{
  "n_layer": 12,
  "init_std_qkv": 0.0312,
  "schedule": "wsd",
  "batch_tokens": [65536, 131072, 196608]
}
MLP neurons of a small language model. Each row is named by its layer, matrix (up: input weights) and neuron, and shows model dimensions 0-255. Each number is 500 + 25 x the weight over its row's rms, rounded and kept within 0 to 999. Numbers have three digits each.
After each neuron's rows, "fires after" lists the tokens most often just before its 100 highest values on Wikipedia text that the model never trained on. A number after a token or word is its count.

L5.up908:477529519479463505451498500531508514469495535541474490513544482510514494520474529557466527497495549479496473486531460502499506566517479535516511518491532467537488513539526533495490463477476482526486471509496476524492485468529484508511526511486549491472484484505510520464470494521516497469525498529532539475505535509503484472486505480500539492497512497495509449473508477514495508478481539482467477506536481475452535496555487473524481458463549493543524550445497521533507482472499456466519468458500473538520454473437504501488503489483487538494484503496485482553500516518461527513497507498492480506522512532501478533466496505479499505545558517494519479515519473541499470516506477498486462520512512517463499496513503521522468478455506544491490516469492486504506520465490505
fires after: "." 51, " Y" 9, " n" 7

L6.up511:503475511486512497524502484507525509509500507541472574490468487551495546458509498452501496497447513497521472518509502475509503481560528512528482502524506489505415524554530469479483507488501473513515462480514488497517478503512481527532511496490517491496521423512478505538521490492458496494481489567479498490495540493548514461464505498565501507481462474475506550533545506552444502496451526555500514517506474535475526501519510519492475498501530466532501503464488491499496517511507481497522515451495492499531473488499491514464486496506443460506492475489506481493498489460495463526467493489527511547515478504506516516452538496488471491494470520508496523516481501497491492500520494473490507512535502452479500490536496480463530483511513493521530477549517495514521467468494513
fires after: " | " 49, "0" 10, "7" 8, "3" 4

L2.up412:550484524500545476511467481470477521491551487492501490538509487505486513488504502498520482495521496481540520504500529444527489515517423485537494527467491497545518506509495515486492488456480529533483482491492442493513511452492471531521492503499517485489525501506530497511521529497478464505468501515516499477509486552436501524525517496508522464531478496477495506552533528503501472514514528525508492471535447494489485507497486499499481503496454443504502495456534527485510497489512485487462467501485460504482502480461513457512525522498505487543485498472575523541513498505512492544475524524511551514466476547513512526490507514491505533458462507492540505509494513474477490524475507474447500533496473447514549449483538515480468470486511489533508491495505477539533510517522458
fires after: "8" 13, "6" 12, "0" 10, "4" 9, "3" 8

L5.up8:467517480467494491470515459500534557456492514444470483521481497487514463530497500467506542539528488490479485525536522499503487498483473551508483526514515527465506492532522542497480513529574523479476488541537470491493532487515491508542542472483521496491509521502474477497479459489532495461435483506485498522556529500481490508520500502476513538479522489525506496462475476521540479506489471493517461463520497530476549509475551463496463493487482507511514522511547543484497481502472478516536504501490486466476460522515534501457502520555450532498518511496492537537494517495528532481529512487493509513526438482472494518495471517490506495460517508499494524521507506462481511502521485483528503508505506489459527519511496499497480519478504510495446514499478462469513539506442472
fires after: "\n" 44, "\n\n" 20

L2.up162:505501502481505515477482522518529519485504441505484515503536523546478476532461505533506516507477507447535456508499504514469516509479521480489518492526519499496464535522512501504484495538488486518495477459456540490493458495453474451555503512501539500553495483515504512541536474489477480489493512486471543519502467494527485538548482482503485551486507508505534519459486499498472475489516488492545488459495506509502522479481420442503514494475477520478477522542499514511489502513487511522448551530514469508490478523527515534545521520501492519503525497496469511512535478496496565491485511477468457524532507468500506505457482576501486502491495497503469474502467496508467519511496493486444505489509507470494478468505558477456523505520465483513499530532486483467502491464520513
fires after: "\n" 36, "." 10, "\n\n" 8, " °C (°F" 4

L6.up547:492521537502512491489532496498486472477488448491509544489507458491556497519491499510516465473499496477453530477499467490513461532495501517496504500463488518513517521490531527513503509531519501470562497522515499510515541519512487519477529488467505501461494538509509535561526513493469533513489538522521480481530511471527477535465517462526489511505556484539485460535502521513499484475481541539495427500506457474500504550477490524495467544539548495508495513514479464524454499478494498519454462467469480504484501485482535502474467505491474523521508526515483476511492477541526510468506521480504473521510477508503522488461503488468516490490464468496478512504481497510524540497484507514496426523513518563492526499478512465509450511507499531486541451503514504503430493504503515
fires after: " in " 24, " In " 12, ", " 10, "–" 7, "In " 7

L2.up832:489495534518463529495527523507533512462508510449529497464471426509536435491490549456514492479498471510496495461491529504506477497494568475472499538510525496488482520490473538524525505514515505506486478520466538515451506502478478500504517549524481463513476512526475451507493501456524521519489512519511502509491482537474516470535497485465528506487505468513518543494484506477461496490535472516490485484498467522477476522540455514537521525509540530465498489468514528522467459482475456517518542522515441489500487548539493512514541485502454542524479488484472510500527476471552508525531480470514498493516481515527515525485520520453499502509554477453496467509482493493500494506516476487526495504499545513531516492482504495469540521481527478494524482467513473475507497500511494
fires after: "- No." 24, "1" 16, " —;" 11, "0" 7, "\n" 4

L5.up299:510467476527488529497506527543531497513496493499496490482510494470521525470502534530445512507487526514523485501525510464492519525484510449451531512482551554457446465545448492470518501514518478494549480499493538499509499517500482498525499471529526471495498469501496539488531482489482499537491518521493507566486486494475493488535505511553510547501463476508554457490510499470458468468511492489484475468489527501482456499519464513521495521515504491496539516508470491488537471492507476537487524508483516527512458492514508511522466493509507481467493484490506502476483454539511494483502514488499505511515466521477537523506473522523485532471538532459523498468483481509545487467511451511491486456471506493546486522527565497509533504446503535496489508434528470509519461507503494
fires after: "." 35, "\n\n" 9, "ul" 7

L5.up309:505542490547524486432493517522478516578486495486476535491556515456473496513461523535477480469494469480465486470505468543461576521486502487449523494491504495510475480518500515487498498487497535484484495500519523524430483492516495491484537480538500539483523482499476490518544533517515485484477461517502530515466484519501497504528517440532492486463538489507481488489514492517521503469534469517472496501511513487500472523503533496539500525453513513563475443427531511541487512520474478489488515528535510514476495483501524510500493478475505472490492565500488509518508470486490511519497480492487502575499498517474495521490525511511482513498538457501474443493497516487515497498485514539484489521518486510518492502501520471478474489508519522447519528493487517477480522509488480
fires after: "." 85

L2.up458:518480547487507475544526526502520466503489516528484533480531446521499507465486476476532494458563493459534488523498499495540522530526477539501527479479479549517468507487468453471506476500498527508526509539449509528515535536511510466521485470518485484489473455534493444500476518475499497486471498487489457494486512478528524506515512487521527523525529484497501508512511494484449491466512493544527499454493463474499480481504487493455479538501511472521487571516496543484538525500488460502512499470487513495496516453549519504473518459478523488481523542503535485519530443540485486531520504493511518473494484497518568500494491513481533502466510514509450514514494542505500487486472486507524525555502500484480480491480500511461498468505473516481506456499501490476474527526477466
fires after: "\n" 57, "\n\n" 9

L8.up391:502512449412541516506485541498485445496485492518495517516511478458563476486508470511484494486507495508516489484498479491506508524530503512528535494493469494491513472530533485445512513477505501480549504476459501496526532481524496560485522484490501517458497498520525500547488507551552529510518480544498519501491518461535477504453514498501496518504481526528490475516512502491531511486489457531507486529475504466523504460540494520515478495510491509504531525535478458532524496499499502480445519506509509493519516495437478513490492461536493503480462499503521521535510548504471487497436513465483512519509495480506510514507517505525477493510528500442517521481468484497480529533502477493494479519473478441509491474490514490546501508505468509465528482523564456473490517533437515
fires after: ", " 22, " in " 17, " (" 15, " from " 6, " October " 4

L2.up673:490534516507551519537530507506506481524500513486507546505494489528529488466542442522501473479510507523449526517498497541478448472510551488540488517458491545501506544412493487537508497521536486477479493541470498516499487473485514486491492492468496511486501523499476452479483494484514506483500478477496473528484501482518483472493482492522524467492539485480539518498450475504480465473502478536512479514534508508471525517527537462502513482472486481483483521548517532500532505511490524517497491477547448493521483503464504500481483558470523533496470474473497512487534473480491449550495460440505499542494489502530504515505467480506485499496497559462513519502507513470468532506556508530486524518521506539486490498498455477501481548515519456503480516525484493475522489488520505
fires after: "\n" 26, "\n\n" 16, " footballer" 6, " politician" 5

L8.up251:529460481532474543484525505467531520518505525479510517530552467496526499517572515501473482466503505492490523451505511467526508507471493457529497498491494509510540484508503503507474493530481501567527572439486515477486496511510526490538527494500492472482493511510487513503522464449523494487507462515466476488482449458512491493536484449492496476489526482521508508508480520460491498490504489511508476492494534453478505511479562525480528488503520518469469511504524466508541492489488510459473517508506492524536507515499515475464496523483474504534471550499493506482507531471514523485508513508492531501513489489489507510487521573536473459524457474455518511474539506505476511528497526464512474483456516538485477514516496503537510556512490505530566460487533477508452490488491489
fires after: " (born " 23, "–" 16, ", " 9, " in " 8, "a (" 7

L5.up578:495492540515486496439495492476533507476482522522484511497471450470469522507498498482477501474503503490466516495497508480491525523518454507504473510532514505532497581513511530535500511467478505535496516480523493524515525479525459489513482502535446531501508505531526496498516523516538523456509515528535516499471473537504463521494533479467505484524501469471537501474516482499460451506476492461510472469480513514498486476461520524517494527487506482492496520497473484512531513456510538518502486510526503543491491477473502488478506530554522505483548500516464500522534443487474481480455525512512523502505496513492497537499539557504463518477509477508522477462492549459507527524522485492509477495484544518514515516415490469513463523463539527499491550464492451480516530492518466
fires after: " | " 19, "." 16, "–" 11, "=" 4

L2.up85:438452505462511518504488496505519483487498560456481497501506470565517496500451510476573521516490533487470479455563488490470487499498521493460505495512471500474504522503477524516451487518537525531497460501470504522530511488470518568483518509499478517524520483507528469545515495484447499485535450520514529479506505496485532477508468513509521504465520497498525514562501495525491473539470499466487510483480485497506556488506477488478478497462508471500516489502458501463524525515464462481498513489553500522527483478512487555466504488509475524471518538503513518452495484488494504521542513510511536537501502520476499508473533470497495495522510463515514516509479541475507536486506491476510536438525490516524532491491484488463533478513486514528512489486551530513503513487514471
fires after: "0" 31, " | " 21, "1" 8, "4" 5, "2" 4

L2.up148:493467515435467471531544464488533529477501530488516498523523472483484491463471485460500497490504536519474506479466497497495531482477521533443489501449495489500527492535506478524513490500532502550460505502485487515495551484516509494485530483455474490502510509504478522521505515448523511471470507511513496537514472511433529469503530501536534499527500495512526544466476520534504503533515506519496507489512498516451515494518527498466463512500486509457509561490480528480519510488472502505454530480513480491508484505504491539489495509515507513505505501504522513518492518464465506544468452516485495477502452475492503510489526492512495491486484546567464515524489504502470549510547476521526510526467542531478509463475437542473524504479484466508480516493559523512515515553466478
fires after: "\n" 16, "\n\n" 12, " |" 7, "0" 6, "|" 5, " (l" 5

L2.up926:474517471539489506472512539548523509485462540463508459513538484544504482463497520479537448520537479469489473546472483541479508515501505511531472489523500477555508462466493470499486516485516510512521496520515523511487519529496507468485515504513495518520491492490456476531513494509552470486474530516459472513505529473496466463495509543546509522454497533460504505504528494523484469462511514524469491501518483520480496467500507532490498554509492456535522538437500533517482508499479481490542530520478499523534499495478524505485498487452539502541546501542473458492509475473501478482498485436500496532481534522510487541497496529532470494486465536500510463497473505496491523512471458502475515513495517481554509531481462521467504493496497473491457507495458532493515468512523507
fires after: "\n" 39, " | —" 11

L6.up44:450486523470500505447448533462525481487494470500504498538486499512479472526491483529474498499540482490485472510490537535482497490513486519511498543514481509536435512504525519518500474488517507468536498470514503497491477493527466506492482510513521510469460491551475517528484497478510508482516466515456499495511470520501509484460533494459493482532517456500522495453485464494538524525487472497491481486509536520476532479458502479484484503510520483523500537509496477497551491462526512526516580499556538502482493527464524498528493570540522516481473525504496468433508491447436467522505524504514485469532508467518492484510534533508509458513504525542479492490473557500483485512519523521491523485507502505523502484474506495494517503514498480508475471493486534454519554472519489
fires after: "\n" 51

L5.up44:528477517487491479500513532482536525501475479531516521502536472540541501431520471495502488486515534460529462538508514506448519469554496502508483515493491508548535541467500502489488480491497515489502476491540538486492533488488511497518504483496436533495444514487467525529503528460507532467470507468521515485522492515493458513469504500508479526458458512476502498523502484481485519487467525494503519496486493516526490551494453457454465494521536481509520534499515505517488493517471476533503508430471468506528484467484553510530486503540483473505496493471477471540532486485523480478494520477485470486558492532517525509546507493511520481493480471482507469495535504535519508515530529476474479546558507493529530496509492459496482491508507492516504489558497513551473494521514470
fires after: "\n" 47, "iversity" 5

L2.up621:527520507493470525451472515522481536529490496472544471457506474483528482481507474455526515474476476499494484522559470501463546464460448492485480439510484477450508476515478535527503500534499513560535461513499501519474503455474519508548494521510474477445501479501487518461510504489510515504548519477508514493522492504531523506478498524521466557463484524517535475489499531531495476562519476478496509527454501478495555470515533489511499494495496473510494509487508511504532499504499483492489507516475514510511468505480445515465491547476531486535543521531505509501487537469515514503492494454492476515478473498513496499471524554504512490489485516537504531481475525507535500487478503532486539482536504522463471492501534536541440498503485504495477500498538499531476491484480520
fires after: " | " 44, "0" 6, "4" 5, " the" 4, "; " 4

L6.up102:495502517499482515500494515517495517478493526467547509503487508515537470471522476490558506506522462480515478531517489526481504515516509486518454532507509478493526508513513474513441516469481493491493492525510514504523502515514500497467508492490480477491527485493496464517477494485519528504521452500543511469505483446508513544539528512481533515455505528478537517448512531534477490460507461514543483523494504450533480521524479544492496516483493474498501521504450493522504504455507494493562518498534499496535466511533480490532475522501495424497460502511496472527529519535533511487505533496488426521492452471503479481470516467458529498523455531480490502475445524481504514457510539452493497506547513490511468460445468529500480527505500504482537505461516498512521482480528522
fires after: " | " 77, "2" 7, "; " 4

L6.up438:571513502549445573485500553484492492523515475481440460521500517519499503522524478449477501511476460476492491516515500507542520509498541529527529459422525524543506510500475466525512527496512545502503526516495509468500504492513517506484499501501480498515484451502497516506522502500480538478466489499480447491512472509498508466520529520547511521496473466506509486495516549515489493506495458526467488491546491486508527498471479506498476483503495539510498519483494487482513506502566479524504489491532494488506499550518442516485466485531459516509490544523533473529455490497496530475509516551494486504488455506515519492480503474496470509494503518446469510526492528507522485430490523522524510475492479469490502515491523508466502483472506459473525499479505516492477497471488568
fires after: " | " 16, "+" 13, "0" 11, "L" 10, "-L" 4, "1" 4